python train.py --num_hidden_layers=10 --num_attention_heads=8 --hidden_act="geglu" --norm="layernorm" --rope_fraction=0.25 --qk_norm=false --tie_word_embeddings=true --lr_mult_qkv=0.4 --max_grad_norm=1.0 --warmup_steps=239 --train_tokens=360300000
MLP neurons of a small language model. Each row is named by its layer, matrix (gate and up: input weights) and neuron, and shows model dimensions 0-95. Each number is 128 + 24 x the weight over its row's rms, rounded and kept within 0 to 255. Numbers have three digits each. A neuron's up and down rows have the sign that makes its largest values positive.
After each neuron's rows, "fires in" lists the words (lower case) most often at its 100 highest values on Wikipedia text that the model never trained on. A number after a token or word is its count.

L5.gate15:099131144101131161140125158116144118123128152128100103117136086120107110170116125128119122136112153154136080144113088156144175137128118112095118158139140156137136138162140094105134145134135149160158128149106143098127104145091067138150127119139109139123150139144156114073093135135077098133
L5.up15:110090113166124109126140077123107148144136099133131164098090127143178149134155098121112107121112124155139156154142155120125161099084119137127121117147130118139139107120125127148105173119143106072131121123150138099143115107076148116135174170150135142142135146064131136142117141127139128075
fires in: "s" 27, "ms" 14, "les" 7, "c" 5, "a" 4, "as" 4

L5.gate163:098126133158143143100123218148152163118159142128087148132119096120145145109123105159102185154152159165132127186105148175121108120138169109115115143150138152144149154106099118087124135155112165125125160154169150151110130127109140106133129113129117150112101146068110120143161166099132152133
L5.up163:102125111147091146154126134183119131141111120094134122133149100129111109165112142114112127156125104160134138150149151127103140189189123101161148133144138102159122128073121143111190136121154150155117102125113141083162069103132128121141113177117128155107160108142096123119119122159131126196
fires in: "have" 32, "with" 12, "has" 10, "make" 8, "receive" 4

L6.gate135:103106125113132106072102167154153090156157134121125119123173140111166106115149097118116111154139138161120136111127130138114105121142158071138136135117121127142111131143106138108101144128108141128169115149141135137128095150187119112121153152115146146154113148118076149125149153137112132159
L6.up135:151094143095141151088129150130105128116159119142112118145141125097127141143105124086156125110091106132158100157137133075108131151150181161142106105143135145162153164168117117130108094119101138131139128086091128099149107134147172141142145146142137149144125111122125106084141119141110139132
fires in: "the" 77

L2.gate51:104119103118106145141159159140096110126148144108100133165128115147126114130157143125154123153107108147126085146072104129119146179147101123157101123168124159131078085187133117121121133100142089107130146150134140142130116093134106151152150118148157138132122094114159147102118137137121142110
L2.up51:080129089145160106125163125157174168124107160146106150083124106130114119165138117121112109119123086134144066129152144137150154160141124111170104138157149169162148118165132119163140104171089128127158146156094137088184139139181117124109093166127127117105163132118138154128112117132149103138
fires in: "0" 98

L5.gate431:110136139100090157127121114131119123126132128097124099138123100153166116150112140110138153122120133115092149180090108147122082166145099143155141123160098169137103114140123104154091129104079100138116142139118103126162120118119161071146124120103139163135117099164091104119117143161146136131
L5.up431:134148141131093109165153113086107139089155128139120144129125045166152112133158112112140106134145088121131104148129123138139107090144086111140140103107109161088127094120133114114137156133171125120129141085133129145156116114122105118106139148073147111128115095135123127128161117118147144162
fires in: "0" 53, "pigtails" 6, "reviews" 5

L2.gate543:112139125114125095112112131148128108128116137156094139117090100134130141119090101144169129171108118131154108120118130145106091136132100142174098117114135134110075127141176094082084107120148129122142122132157069126141125091109113131133120118116116148166115122146074067097133120154113131150
L2.up543:105090136139168110115154093144144144130145158124139130137108085073149097101104097090145140130134095165146103121150140119151127111140155132132084111130122111116131126116099122112086116087113146137133116115149150106101131110127107142104143117135122121100170145157121124152100167148123156152
fires in: "first" 49, "running" 7, "chevrolet" 7

L5.gate58:118105128114156110117105148097131139126132133076118114125106126125115119131144152134124155159142110146100102140140177137066169129115166156126050148155121134132155123158105112140144121146109107156132102144069133161124132128136132161087138156113165114108125107161119123125134144125119112159
L5.up58:163123114117110091126142149120083074146092117155137118114125127127133153153122121132138131101168146143159155144123123120117136082131144141124171074118119083149182127131107127107133115125180142142109109104147107060118108095145121137115151097160114158124173131180111157098131122131092156108
fires in: "company" 18, "film" 18, "album" 11, "song" 7, "army" 7, "house" 6

L5.gate563:102097114135133084126098167129111103108141076127140157103143143107181120154107121111131155152124163122147081132091171186136141126189117145134103169123131162141124133168104149128138086121124165087131157130132122128137139146126144135110169106137119121122150151131131098119188124153123119085
L5.up563:146138148104073111119135118131079100119117147150124090120119101109114135143138155115113142118129143115135112116093154121092106127142150090130125105130136120128150139114118158153169118102160110118128133150130149128097129185157098139106165126089076131144141123145162133132112100138142119165
fires in: "west" 29, "south" 22, "north" 16, "east" 13, "southwest" 7, "middle" 4

L5.gate70:140146103099168132117125122117136138132168117091141152113106122190172120187120083089094130149142154090176152118105151075144167149134111130093136161097131100150144123167155134142118121137112150119134130144157128148123160105111155088099146100123146130135118136171125152125145062137113155131
L5.up70:163115135128129105088121105147180178124175127154128113130137101147107191117101130133120111183117123161161095122190159136119133161123112113108137153147092130149148102120125167148164111143102106123114099173143154118121097112160118127137108141108142148165126117144128094141141127103076136142
fires in: "century" 16, "director" 14, "central" 10, "directed" 8, "direct" 6, "center" 6

L5.gate44:090140147083118149113147105105169114104137142121129113105135160139143154151105145124125174135093125143144106145113169145138145142111097125121156145134127119102136135153091156151061160135066099116098120117141130144095130134100141111136148132113123097141092117110103130183159116134134111148
L5.up44:138170099134112160130119136166103130131140131128119128106117124101127093126075156138161160096157126136157151160097149164152153118130127191075146121125105156108086131112079150139127115107111153147141137123123129146131103159132143117138115136086134138117166141184152147135098148157136107111
fires in: "to" 63, "would" 13, "will" 8, "published" 6

L2.gate388:117143136095075154134127148148137166152170133101121124121090115139148133137120135132144168122097146142139157180119161174124157088144107094143143131116126152124133098134097114112126120157114153121125138119125169161158145109151170167150126123104146123080121132123132152130161117138126152132
L2.up388:101143110183153129123135154110123163121114160114115112144115120107193147148085120087071137139133134100155159113102160121163096167155094165155170098131111148104102134112100111080119140128148121136128154169134131119138161086165156088155150105130095125127159108153127079165106155074109128128
fires in: "however" 25, "having" 21, "industry" 9, "just" 7, "industrial" 6, "how" 5